Weights of a small GPT-style language model, trained from scratch on English Wikipedia.
Size: 3 heads of 64, 5.9M parameters.
Architecture: rotary positions, tied embeddings.
MLP neurons of a small language model. Each row is named by its layer, matrix (up: input weights) and neuron, and shows model dimensions 48-175. Each number is 200 + 30 x the weight over its row's rms, rounded and kept within 0 to 999.
After each neuron's rows, "fires in" lists the words (lower case) most often at its 100 highest values on Wikipedia text that the model never trained on.

L4.up438,200,272,217,146,164,181,232,223,214,174,169,227,180,224,177,231,162,211,240,221,206,164,169,215,168,208,229,129,186,183,217,190,190,213,195,157,155,164,174,177,201,164,195,165,201,172,214,181,199,236,183,173,159,238,204,200,255,206,194,236,206,210,123,215,239,169,198,227,200,228,228,236,255,245,232,196,170,182,160,216,213,201,168,203,245,135,205,180,206,146,153,145,213,175,216,198,168,249,244,213,255,190,171,202,193,202,227,167,239,178,176,158,183,226,181,208,178,277,198,231,209,209,238,213,268,163,214,146
fires in: "as"

L8.up728,238,187,177,215,217,197,154,192,143,149,195,162,182,253,169,206,208,152,214,147,207,204,155,141,221,217,188,214,163,203,198,205,196,204,276,164,223,223,206,179,185,190,154,206,231,201,247,231,204,171,216,191,198,158,192,213,245,161,211,192,211,122,229,161,239,184,223,224,193,221,191,211,167,216,216,220,157,140,165,174,246,187,207,225,239,198,226,176,188,187,206,134,222,199,170,186,182,218,200,214,253,226,259,220,204,161,215,205,189,184,281,182,137,187,155,197,160,232,209,250,169,212,185,167,187,213,222,190
fires in: "and", "not", "to"

L8.up274,203,190,178,226,239,194,160,220,199,222,218,185,157,196,152,224,181,201,218,189,199,179,229,229,200,195,211,190,150,119,269,214,224,215,228,207,231,203,194,169,174,217,139,183,178,206,200,178,125,179,165,188,214,149,206,176,170,207,175,211,171,156,197,189,151,174,205,168,224,233,247,210,153,203,222,204,270,166,166,142,240,214,188,225,217,151,275,200,184,198,193,197,221,190,196,220,200,213,237,238,229,224,191,167,196,179,226,191,206,201,261,204,196,162,186,221,206,168,229,210,243,170,139,217,250,238,213,179
fires in: "in", "of", "de"

L6.up630,233,184,228,177,124,210,232,186,226,239,171,181,171,175,184,243,208,203,224,154,176,248,264,209,203,270,182,156,169,198,193,183,141,234,188,208,219,211,224,209,241,174,210,184,213,165,201,193,224,203,213,189,218,178,210,233,242,189,210,160,206,193,202,210,181,219,153,174,224,148,252,195,223,194,168,152,162,164,195,255,191,255,158,196,166,239,234,215,146,178,202,189,140,214,223,161,209,186,232,236,234,168,274,206,190,236,210,242,176,185,252,190,197,212,201,234,209,170,198,215,227,151,179,188,162,162,228,170
fires in: "of", "for", "lowe"

L2.up272,186,173,232,174,242,187,197,200,226,182,203,200,138,145,207,206,200,208,225,220,220,244,227,154,176,204,183,212,214,207,159,281,190,211,163,235,210,169,201,205,178,197,168,210,245,181,212,119,184,175,212,179,186,246,163,190,206,201,214,222,218,223,190,212,217,198,174,172,189,230,213,250,216,210,183,279,232,200,245,219,200,189,205,229,171,177,203,175,129,177,205,248,270,211,213,234,187,216,226,182,181,150,226,206,194,215,223,208,174,199,219,206,175,211,226,201,175,128,196,146,245,195,208,206,178,126,141,183
fires in: "this", "the"

L4.up76,188,238,217,190,200,162,221,243,207,183,184,204,208,138,231,242,212,251,208,232,217,159,243,218,189,188,191,229,250,199,174,216,164,192,136,181,187,229,197,145,213,176,183,223,166,180,212,188,221,173,121,250,190,192,220,211,192,199,183,145,159,214,192,195,195,225,197,170,218,182,133,211,193,175,198,156,205,200,245,159,184,122,232,198,236,186,232,253,219,174,257,258,211,221,217,185,214,207,216,232,224,213,196,238,226,183,154,167,182,215,222,160,190,200,235,199,188,189,218,169,184,145,149,211,225,189,200,201
fires in: "1", "last", "first"

L2.up571,191,150,235,228,259,197,188,210,243,215,173,157,187,247,174,166,191,228,190,171,190,183,202,247,204,164,199,158,194,190,205,213,150,182,176,205,234,178,203,224,203,178,178,217,185,216,172,243,219,171,158,175,236,232,218,118,261,185,209,218,175,176,220,213,175,173,225,227,208,181,179,189,183,179,176,214,136,202,186,199,207,200,319,221,209,205,245,213,244,177,247,185,208,154,276,184,218,229,199,213,181,250,232,173,195,164,198,261,205,194,205,203,124,208,243,145,189,199,160,213,199,197,206,198,144,253,216,199
fires in: "of"

L8.up657,200,189,133,168,234,197,152,249,175,230,212,159,191,222,144,215,209,195,191,171,177,154,250,234,204,185,217,191,181,158,205,209,203,215,251,178,242,223,211,163,216,218,204,164,184,199,165,224,218,263,179,162,206,145,167,210,182,136,222,225,218,103,219,191,264,229,168,244,225,256,140,214,173,208,228,193,223,147,207,230,189,203,233,218,207,138,192,160,190,196,220,225,275,235,171,195,220,197,165,214,224,194,194,250,183,166,203,194,161,179,195,191,187,165,178,208,191,202,197,193,209,195,213,184,192,212,252,175
fires in: "he", "tournament", "converted", "who"

L6.up692,183,145,211,183,180,193,144,181,207,229,194,172,201,232,240,211,203,198,198,168,171,203,208,231,261,253,240,193,212,154,186,207,206,193,145,192,222,176,217,231,168,171,208,188,220,181,238,189,158,141,173,225,169,195,197,153,255,178,169,173,162,165,222,232,196,170,195,154,180,210,163,225,178,176,187,188,207,163,166,243,183,261,187,230,153,200,189,252,218,197,215,222,198,200,226,235,218,178,217,225,222,196,181,197,213,161,245,169,198,230,259,201,208,182,185,172,171,241,174,267,200,174,173,202,225,230,158,149
fires in: "of", "infantry"

L4.up610,159,216,183,262,202,233,194,178,149,214,195,207,176,222,150,204,130,225,181,229,221,228,224,161,151,175,161,212,169,212,228,230,231,203,211,169,218,199,216,120,189,228,196,192,191,145,207,236,197,213,195,187,241,195,213,222,187,225,201,243,222,189,165,172,222,196,155,180,167,248,172,244,166,247,209,196,160,191,238,174,181,212,182,243,202,204,238,180,168,266,198,169,229,173,196,170,179,232,183,176,193,196,182,233,167,232,189,246,189,214,123,179,195,186,199,240,240,185,200,183,231,213,211,178,197,148,218,209
fires in: "she", "he", "it"

L4.up462,186,231,238,216,209,190,213,257,171,238,192,168,193,198,164,199,245,233,213,178,196,220,213,228,196,211,202,180,173,242,216,183,211,197,178,163,212,197,209,163,153,178,215,162,208,211,200,210,243,198,229,223,218,194,165,243,220,257,168,209,234,171,198,233,247,185,217,111,184,170,211,245,185,215,223,197,201,190,155,165,242,160,190,204,174,181,197,234,223,229,162,213,169,225,126,196,204,217,230,216,174,203,224,199,157,165,197,181,157,191,186,197,221,223,225,173,189,174,163,200,148,180,251,231,183,201,245,210
fires in: "has", "have", "had", "having"

L6.up191,134,207,223,226,172,214,187,216,154,202,168,177,204,224,181,172,217,211,254,237,210,219,214,205,119,155,210,214,140,176,150,219,177,222,189,161,203,254,188,180,174,242,222,216,191,159,185,205,172,222,179,250,230,206,163,207,141,194,229,173,242,196,171,184,196,187,196,172,223,244,223,196,178,218,141,124,203,208,177,167,176,184,243,223,257,249,223,183,176,203,217,160,172,235,222,224,111,216,216,230,199,198,225,194,192,196,157,249,175,233,209,194,221,172,184,193,201,173,204,176,234,195,186,163,181,192,272,199
fires in: "a", "an", "part", "the"

L8.up216,189,180,177,171,226,228,209,207,227,165,226,200,178,208,171,199,202,196,155,185,172,263,230,200,183,239,182,170,203,172,188,265,204,215,149,204,215,220,259,171,234,223,188,230,174,230,225,169,141,203,167,199,185,167,259,196,221,223,222,239,238,134,215,185,253,167,143,161,211,181,202,172,139,231,247,215,181,186,204,186,246,181,185,223,214,190,195,187,210,215,208,150,248,212,270,207,214,185,155,212,203,214,230,205,150,168,248,231,185,170,183,182,216,212,200,170,150,173,239,192,201,210,138,180,232,229,176,199
fires in: "the"

L8.up483,167,197,176,227,176,186,205,221,231,178,196,238,164,232,155,216,202,179,279,192,207,190,227,179,187,178,197,179,218,236,237,219,207,228,200,191,191,213,127,189,197,224,192,221,160,257,239,182,223,196,246,218,190,207,232,248,138,198,191,147,208,204,225,199,192,202,195,199,215,222,208,183,204,196,157,199,213,208,166,220,138,204,236,233,276,213,180,141,170,178,145,207,259,215,189,192,245,219,186,154,223,181,199,188,220,230,152,162,211,242,201,214,217,208,258,201,134,127,211,231,182,231,185,247,191,219,162,238
fires in: "be", "as", "being", "been", "are"

L3.up357,183,196,184,214,240,181,163,243,217,192,188,167,195,236,183,242,189,203,192,218,141,172,167,196,230,171,227,148,207,203,212,174,252,196,198,181,199,122,168,192,203,226,209,203,228,176,218,142,175,164,163,203,204,241,186,256,177,168,244,172,233,248,231,244,178,215,226,209,231,206,197,204,243,255,180,163,264,171,220,174,196,237,211,179,207,189,249,191,176,232,237,179,140,156,231,295,176,222,201,190,225,198,132,201,210,214,193,233,179,181,229,230,177,201,208,179,223,177,155,199,261,188,197,191,163,196,237,161
fires in: "high", "light", "each", "joint", "discography", "léger"

L3.up125,210,184,175,224,195,167,156,222,243,237,189,164,176,187,216,200,206,225,173,214,209,227,217,241,167,159,246,188,158,139,230,191,189,204,204,206,230,201,219,174,190,203,201,180,133,245,233,257,246,233,209,161,185,272,201,190,205,183,163,174,155,130,196,173,153,240,255,198,202,233,187,235,192,211,207,184,198,248,165,184,178,215,195,188,204,228,190,212,201,253,191,220,192,229,255,156,162,188,189,209,210,218,192,138,170,143,172,219,203,223,204,191,220,160,240,218,188,199,237,211,192,268,147,239,214,191,208,179
fires in: "of", "several", "many", "multiple", "some", "nine"

L2.up0,216,116,190,164,205,160,257,177,190,183,224,231,210,252,197,217,156,218,177,169,259,207,212,219,154,93,170,188,147,191,255,203,220,199,160,191,225,178,258,234,213,149,236,183,177,212,192,250,174,251,207,202,219,207,236,156,187,221,208,228,165,171,225,193,256,193,120,233,171,191,210,203,235,172,204,183,240,183,213,194,226,233,236,198,183,213,195,220,212,197,201,251,184,196,247,192,209,231,190,188,193,188,166,163,205,214,200,220,220,185,183,233,203,183,212,189,228,196,185,202,249,206,268,172,132,246,245,152
fires in: "by", "from", "of", "historic", "about", "liberal"

L8.up21,192,201,229,224,180,184,207,259,194,275,170,141,213,145,157,157,192,200,183,193,210,277,204,126,217,228,214,202,177,179,203,258,198,207,214,172,208,268,214,205,229,207,156,214,154,178,210,237,151,174,195,210,226,227,219,206,244,202,236,199,189,205,190,253,232,194,121,165,200,225,218,239,233,182,196,229,247,188,188,190,180,242,193,111,203,220,143,178,191,205,228,190,213,224,191,215,220,204,235,174,197,201,156,152,176,234,196,195,211,162,255,202,192,219,204,207,171,197,198,181,218,172,187,228,215,209,208,178
fires in: "a", "the"

L6.up721,220,210,173,195,267,229,218,229,220,188,178,213,237,178,169,153,159,146,209,231,156,208,269,191,171,234,226,230,183,241,213,282,221,245,205,195,213,226,157,201,213,218,227,160,249,205,177,167,257,250,187,201,209,213,202,245,214,225,177,223,150,184,191,185,217,151,175,163,228,175,189,188,186,198,243,195,197,192,157,191,191,192,156,161,156,207,236,215,156,210,195,162,198,133,194,201,232,247,190,235,185,219,184,217,169,199,241,178,152,151,190,201,206,154,222,222,229,190,223,197,185,190,175,167,187,202,170,259
fires in: "her", "his", "s", "biography", "know"

L4.up238,229,182,181,233,203,164,224,179,194,117,252,202,200,191,192,187,179,242,202,179,196,151,222,204,156,192,213,200,201,165,156,207,211,205,205,202,240,180,223,205,220,193,266,230,189,190,250,169,165,208,215,183,202,227,179,214,232,201,208,133,207,231,216,266,176,229,228,239,227,245,224,184,225,224,209,172,189,136,202,179,193,187,177,173,135,188,189,232,245,191,180,234,172,216,250,228,137,231,223,180,234,189,173,138,214,195,183,177,210,174,191,239,206,207,161,203,168,221,202,224,193,238,195,168,146,216,143,184
fires in: "of", "by", "mi", "at", "discography", "nzl"

L2.up677,162,183,138,217,180,178,185,240,199,242,159,211,195,168,166,231,155,244,198,200,188,178,206,199,196,187,143,208,172,232,179,191,223,184,209,134,252,163,206,231,190,224,204,202,221,178,168,236,243,189,174,185,189,204,168,208,214,149,176,169,196,184,184,166,187,246,209,179,223,140,165,242,220,254,193,211,189,215,178,192,186,248,166,237,199,175,179,169,234,254,200,202,221,135,200,242,225,220,166,201,191,217,176,186,219,246,168,236,220,195,185,163,217,180,234,218,212,189,239,155,245,190,273,160,153,230,187,232
fires in: "he", "his", "the", "her", "she", "its"

L3.up64,200,254,188,240,177,202,205,273,153,234,216,247,207,213,156,185,231,208,146,240,208,137,186,192,184,207,194,162,175,188,197,246,173,190,240,226,228,159,182,162,164,190,237,213,226,242,220,219,267,205,197,219,233,182,176,221,187,210,183,216,207,195,195,250,204,243,156,215,199,215,202,176,218,224,184,171,221,181,206,210,186,166,182,251,172,237,176,177,218,201,169,198,190,190,162,196,177,206,155,129,264,232,215,212,151,186,178,196,214,235,160,194,198,196,190,198,153,206,243,195,211,226,242,158,207,138,201,187
fires in: "also", "be", "is", "are", "as", "became"

L4.up217,214,228,185,222,186,146,195,173,182,194,223,242,225,193,172,251,128,233,237,207,230,216,209,212,196,142,215,175,243,212,165,218,204,279,241,192,151,258,197,244,173,197,167,203,215,202,161,264,212,217,194,202,237,210,161,247,235,201,167,216,277,163,128,195,236,198,195,199,171,224,218,192,264,239,203,212,174,195,264,173,205,139,206,179,219,203,172,202,198,239,221,233,211,160,216,183,227,189,175,241,161,218,142,192,219,187,156,234,183,229,170,202,185,182,263,200,210,159,209,173,198,193,184,162,205,183,205,248
fires in: "her", "its", "one", "azerbaijani", "azerbaijan", "his"

L3.up737,174,158,196,219,207,215,264,196,148,258,248,196,219,132,180,201,272,181,201,195,182,195,173,224,179,196,208,165,216,206,218,274,197,193,150,151,203,241,167,150,225,187,165,206,177,263,226,183,201,158,204,215,192,209,131,166,210,247,148,190,156,176,229,240,161,190,198,168,151,236,175,226,208,208,195,185,179,245,192,210,200,198,159,219,181,198,203,241,212,174,261,225,229,189,232,207,200,219,252,184,256,233,145,221,219,183,218,166,238,157,197,207,207,202,185,210,229,229,203,153,171,182,182,193,215,166,190,228
fires in: "first", "safety", "last", "free", "belgium"

L8.up107,208,196,214,221,148,193,240,199,199,231,254,207,215,220,166,198,171,193,226,171,201,186,205,171,211,191,172,213,178,158,219,162,224,219,223,168,237,195,207,170,158,182,221,165,136,173,219,194,212,148,214,124,225,205,172,236,224,225,183,219,192,248,263,188,223,299,181,173,171,236,189,256,167,232,190,149,197,171,181,233,179,210,211,212,223,230,200,198,183,249,221,158,225,183,206,172,228,179,176,200,243,196,207,172,158,201,212,198,169,181,279,156,220,222,201,180,191,133,265,161,213,201,225,189,176,229,220,146
fires in: "a", "née"

L2.up457,178,201,227,225,190,166,195,199,210,214,184,189,163,209,208,212,198,185,199,174,154,186,230,200,251,168,194,243,221,212,226,263,209,184,214,138,163,186,212,216,146,227,236,186,218,191,232,193,179,219,189,207,154,193,192,202,239,219,232,172,245,217,179,199,184,172,189,173,198,225,170,163,163,153,200,208,210,189,210,223,189,171,191,216,168,202,188,201,154,213,224,237,230,189,210,139,235,228,201,135,178,282,148,202,159,249,165,275,210,235,214,203,198,187,163,179,189,157,191,122,276,205,189,154,209,215,249,195
fires in: "this", "and", "these", "april"

L3.up321,182,210,178,178,188,168,199,203,177,246,224,263,222,186,140,241,181,181,224,169,160,206,192,205,196,135,187,215,176,220,245,213,212,165,196,177,228,188,196,217,218,172,195,233,219,232,229,241,205,221,211,181,198,201,213,270,184,188,126,141,185,235,268,188,222,111,190,243,202,207,209,226,189,242,214,191,147,160,246,216,226,172,170,192,213,164,249,175,208,157,233,152,164,184,170,182,192,237,219,207,192,215,156,182,209,186,166,191,117,176,254,166,224,189,217,243,195,178,237,209,210,189,201,155,179,210,204,213
fires in: "his", "their", "its"

L3.up195,173,232,140,204,158,204,211,251,238,203,213,156,144,206,222,195,161,219,214,152,210,171,243,235,189,214,236,212,156,243,232,213,150,206,177,172,221,266,212,203,249,195,166,203,252,214,237,210,214,192,235,209,197,199,154,276,189,189,152,209,223,205,214,246,214,202,177,178,182,193,185,150,204,227,198,197,203,172,214,248,191,181,243,234,215,207,165,133,190,209,210,193,208,176,190,211,226,154,177,194,205,259,201,212,180,148,158,200,179,222,174,210,240,171,232,147,183,171,215,205,169,196,241,249,209,194,237,189
fires in: "been", "of", "are", "still"

L6.up97,174,234,172,226,174,264,189,201,210,196,242,186,237,179,183,228,199,210,218,211,270,175,236,164,207,234,201,173,229,194,167,220,164,197,187,187,180,220,240,180,228,192,208,237,205,255,185,216,188,204,228,176,198,136,120,233,191,188,174,193,272,203,233,191,215,228,122,164,205,201,203,162,218,182,131,223,138,169,204,197,187,220,217,186,170,218,222,221,191,188,208,182,228,183,205,210,175,180,188,167,214,241,226,189,171,226,250,208,172,270,204,232,172,212,171,222,159,138,192,170,269,196,246,200,181,209,218,112
fires in: "a", "an", "and"

L4.up516,194,178,212,225,177,149,181,197,193,170,184,158,149,215,229,243,187,245,168,256,242,232,207,232,227,198,183,177,176,179,204,182,204,225,244,167,250,170,221,179,181,194,204,176,165,167,193,251,225,193,225,183,214,205,169,222,230,243,110,142,197,222,160,198,226,186,235,206,195,155,212,208,231,192,177,197,205,146,239,211,201,221,142,160,168,170,177,192,203,189,218,251,255,221,231,204,202,181,207,201,245,253,176,143,231,219,208,176,252,215,195,227,182,159,169,231,129,262,189,223,197,127,256,190,283,192,214,226
fires in: "career", "of", "history", "shortly", "successfully", "for"

L4.up324,242,137,212,241,199,225,222,187,129,188,166,233,188,167,188,186,169,230,235,217,206,197,181,204,207,218,188,233,206,204,256,209,200,202,177,235,212,160,244,182,179,178,242,181,162,181,203,224,148,168,180,243,155,171,222,201,210,157,194,235,223,236,171,190,171,214,126,201,255,206,162,188,194,228,176,165,194,192,179,163,303,198,236,159,177,276,188,240,155,194,194,171,247,204,205,204,220,204,221,208,186,225,254,181,224,152,207,195,170,218,210,165,189,190,178,205,250,223,227,190,199,176,147,229,147,157,186,194
fires in: "which", "who", "costa"

L8.up184,211,241,181,217,207,162,204,186,203,188,150,142,157,216,205,188,228,192,187,226,198,206,207,203,197,206,184,200,207,177,190,182,163,210,202,217,222,213,260,232,207,151,231,204,219,252,224,211,228,229,246,227,223,149,211,238,222,188,140,192,226,228,229,212,184,239,211,207,133,153,187,144,207,267,245,234,197,210,156,192,241,192,228,190,160,213,144,191,273,197,210,218,231,239,178,188,170,193,222,240,166,158,222,244,236,221,249,254,203,224,192,191,195,194,138,180,166,203,223,204,154,266,169,218,149,237,199,186
fires in: "has", "had", "have", "track"

L4.up105,204,200,231,194,243,226,176,197,234,216,209,209,232,250,178,176,225,212,203,209,212,236,186,110,182,182,183,250,191,150,167,203,149,211,181,163,225,180,214,174,191,177,168,199,200,180,193,270,215,156,198,185,263,224,206,248,193,238,238,143,261,150,190,187,243,169,226,171,155,172,187,249,215,210,190,157,196,195,211,220,181,249,214,160,189,169,159,160,219,196,183,171,188,212,195,216,170,216,220,192,159,211,175,215,186,231,154,165,208,204,234,152,191,133,208,233,193,213,225,187,217,191,179,181,186,177,241,203
fires in: "a", "the", "an", "part", "op"

L8.up670,226,178,185,198,209,207,238,180,205,193,173,214,176,226,199,161,214,164,176,170,198,224,168,179,169,213,254,236,151,196,215,180,246,220,235,184,199,223,161,166,155,163,196,177,173,231,212,248,158,178,222,127,233,198,181,189,198,240,212,193,238,199,202,238,205,100,215,194,212,249,251,173,196,209,210,192,240,203,172,210,212,198,202,240,250,208,172,178,194,214,188,184,258,222,215,202,224,213,166,202,192,171,197,191,195,252,170,233,202,206,191,255,140,146,201,178,219,220,157,210,222,144,145,172,145,147,205,176
fires in: "at", "from", "in", "since", "of", "during"

L2.up409,211,214,193,234,212,204,193,220,273,143,252,194,200,250,186,202,220,223,244,217,136,231,205,221,153,193,193,195,159,218,252,248,202,191,206,208,216,204,221,192,184,236,195,177,176,237,175,179,161,181,190,235,182,202,210,215,235,174,184,137,210,186,214,192,219,139,160,201,172,218,197,214,224,253,201,233,192,201,207,169,170,187,191,194,182,163,213,159,164,173,182,118,196,201,213,191,136,243,157,207,191,204,221,153,230,285,202,174,220,190,196,166,226,214,239,157,216,196,253,198,199,169,217,168,178,197,152,210
fires in: "of", "my", "his", "number", "inside", "since"

L8.up528,191,224,164,221,186,238,249,215,230,218,150,161,233,164,178,148,228,218,166,155,122,163,182,213,211,160,187,207,202,198,178,257,167,199,138,177,243,215,191,209,242,182,229,193,252,195,238,161,171,223,183,221,208,142,171,225,247,160,242,196,221,177,218,196,215,187,208,166,195,267,150,192,160,192,161,187,129,213,197,194,148,211,184,139,206,225,203,172,275,231,198,180,180,199,236,185,192,198,198,178,228,197,242,218,221,198,187,202,175,209,178,180,229,168,215,197,189,189,192,235,227,233,245,226,219,204,204,183
fires in: "an", "the", "promoted", "a"

L3.up644,179,235,202,207,198,184,196,190,223,168,208,166,209,271,224,136,205,222,185,157,143,232,204,219,176,173,191,232,197,199,177,224,229,201,181,151,205,226,205,209,235,227,148,202,185,143,210,235,149,194,214,162,255,233,286,187,228,215,159,189,217,206,209,226,188,173,220,218,220,143,200,209,197,213,226,194,247,178,177,162,223,200,208,190,150,155,190,188,181,176,251,206,256,192,238,126,238,218,175,201,169,191,198,163,208,205,200,202,217,225,155,164,172,160,144,216,214,203,141,219,204,170,129,183,212,215,176,219
fires in: "and", "anniversary", "decree", "immediately", "degree"

L4.up350,175,231,204,237,262,207,147,242,248,254,185,187,204,159,183,189,200,230,201,200,213,213,203,188,185,185,201,203,181,155,170,178,202,203,193,167,250,194,215,231,203,176,219,205,128,211,166,193,247,188,219,220,204,187,162,195,212,212,143,210,217,249,162,215,189,228,195,136,203,151,233,215,222,177,191,196,225,193,186,194,183,204,145,196,210,229,189,212,232,260,190,173,217,208,139,199,248,181,175,175,224,168,253,216,165,181,221,180,215,200,236,221,205,242,221,195,213,204,233,149,225,204,201,200,202,265,182,165
fires in: "a", "lit"

L6.up574,193,204,206,215,189,135,196,191,166,198,185,199,254,171,199,197,173,146,163,206,203,236,181,200,228,232,189,218,209,273,200,213,165,253,203,204,158,230,218,160,181,176,204,167,224,143,135,210,219,168,177,205,222,161,157,204,225,202,237,209,265,189,219,182,227,160,188,174,206,171,213,199,158,185,192,188,216,221,253,186,239,173,181,190,212,225,171,202,164,213,231,211,224,281,174,224,195,229,150,223,254,219,196,92,163,195,179,234,214,214,213,223,183,159,165,209,220,219,257,161,218,221,172,231,169,237,148,153
fires in: "that", "who", "which", "not", "known"

L4.up230,155,160,237,203,186,153,196,190,234,238,189,195,237,240,217,242,106,227,206,207,272,178,140,220,204,194,126,205,164,219,158,217,234,188,173,173,186,177,200,187,185,238,172,153,205,185,228,199,210,170,192,216,208,224,167,155,132,201,220,215,189,176,196,220,199,203,230,190,183,223,171,232,214,244,185,212,235,195,206,193,217,236,266,203,198,209,155,206,159,201,196,233,205,218,202,177,184,241,205,223,244,195,182,182,157,216,159,174,246,160,236,189,166,181,214,197,183,208,222,177,222,211,146,198,138,154,214,232
fires in: "in", "they", "could", "of", "to"

L2.up289,237,160,214,178,220,160,182,230,127,277,237,205,171,193,211,155,213,242,180,264,175,197,209,175,199,175,230,184,190,186,226,238,229,261,212,227,264,181,160,172,261,129,201,168,121,204,234,172,173,145,181,215,208,204,249,144,217,215,190,196,164,196,205,204,210,148,188,201,233,210,266,185,239,169,191,178,193,154,162,212,207,208,223,169,214,194,236,226,235,210,192,196,202,199,190,210,232,137,199,227,221,205,213,181,223,199,256,186,180,256,195,155,198,166,226,237,183,217,170,163,168,195,229,155,172,233,207,207
fires in: "of", "for", "da", "to"

L8.up614,184,186,229,242,234,211,207,222,210,179,294,191,187,162,155,208,233,206,192,210,230,170,193,191,176,248,211,271,180,182,204,201,158,146,189,227,206,210,304,214,216,177,166,159,179,157,208,202,196,150,199,155,201,187,165,237,195,233,130,257,216,218,222,186,239,239,195,160,234,218,229,175,205,194,218,179,181,191,157,180,150,215,191,156,216,231,160,231,200,172,194,176,201,232,143,195,238,213,197,156,209,199,173,188,170,180,186,217,244,223,230,183,246,164,240,160,215,203,210,236,237,189,181,178,200,239,211,190
fires in: "a"

L6.up124,181,213,200,206,170,226,148,199,126,163,183,199,215,196,175,197,182,230,167,185,223,192,186,190,221,173,214,150,193,175,188,188,201,207,138,197,239,187,248,220,257,175,247,230,193,249,247,216,195,192,155,172,181,164,250,240,144,200,245,172,204,215,232,226,185,256,205,196,225,189,122,209,165,203,207,139,159,180,175,218,235,210,278,225,180,246,188,189,171,188,207,184,144,220,207,202,212,217,192,217,193,201,184,197,183,204,200,148,238,171,184,228,178,212,179,226,244,186,207,263,153,169,162,245,154,199,207,169
fires in: "in", "of", "goodbye", "central"

L4.up165,201,163,230,220,163,181,210,151,190,117,241,176,227,208,202,253,156,183,216,178,215,154,231,190,181,164,208,265,192,220,238,191,212,200,240,173,230,183,186,180,226,156,173,229,236,174,233,160,199,199,196,217,176,188,161,166,208,264,194,147,190,186,237,148,191,231,206,191,222,235,164,230,242,226,215,176,258,129,196,174,159,213,154,232,168,180,195,187,178,207,225,200,186,199,166,161,245,199,244,177,252,242,176,189,212,195,203,188,205,227,227,217,223,144,209,241,275,205,176,215,247,173,178,254,155,210,279,233
fires in: "at", "of", "from", "no", "in"

L2.up123,252,210,260,195,191,156,251,176,138,196,140,201,191,184,200,200,207,202,150,208,209,179,164,184,209,194,222,197,189,179,197,224,130,145,158,169,195,157,195,207,204,230,224,191,201,238,197,180,198,185,243,166,202,195,175,208,265,214,230,253,181,206,205,160,229,169,279,226,159,132,230,220,268,201,137,188,199,216,233,247,220,235,171,208,260,173,196,202,158,162,182,221,187,193,205,229,200,249,221,228,186,192,203,220,220,213,201,189,217,229,212,152,250,220,180,272,203,211,175,239,166,216,209,168,210,173,144,219
fires in: "who", "felt", "as", "which"

L8.up321,172,186,139,220,178,173,209,156,177,248,172,194,175,192,159,202,225,246,207,252,203,160,212,178,209,196,224,203,182,153,121,210,218,253,258,215,239,201,209,280,194,208,205,169,231,242,196,181,180,200,198,168,258,178,218,228,194,207,253,205,212,181,191,199,175,203,230,233,179,187,225,187,183,218,217,197,162,228,187,201,183,241,199,225,264,209,192,167,242,207,249,142,231,245,153,164,194,208,223,162,189,167,161,206,233,172,199,194,200,157,229,236,164,206,181,181,225,210,204,202,185,105,199,177,194,230,217,195
fires in: "and", "in", "god"

L2.up675,168,179,191,208,224,194,244,197,220,125,188,174,203,229,198,200,130,238,213,200,171,197,158,196,218,151,223,171,203,188,219,222,175,158,221,168,228,181,256,216,197,206,219,153,206,164,250,250,154,203,175,177,170,202,196,237,204,180,214,227,243,224,222,188,226,231,208,182,188,194,197,219,221,208,193,241,196,217,213,190,176,194,155,193,236,240,187,124,187,165,204,152,170,194,219,199,105,178,187,158,160,231,170,205,279,243,219,251,177,130,225,198,258,155,209,232,200,164,209,217,236,212,190,216,193,146,187,246
fires in: "of", "these", "between", "he", "the", "this"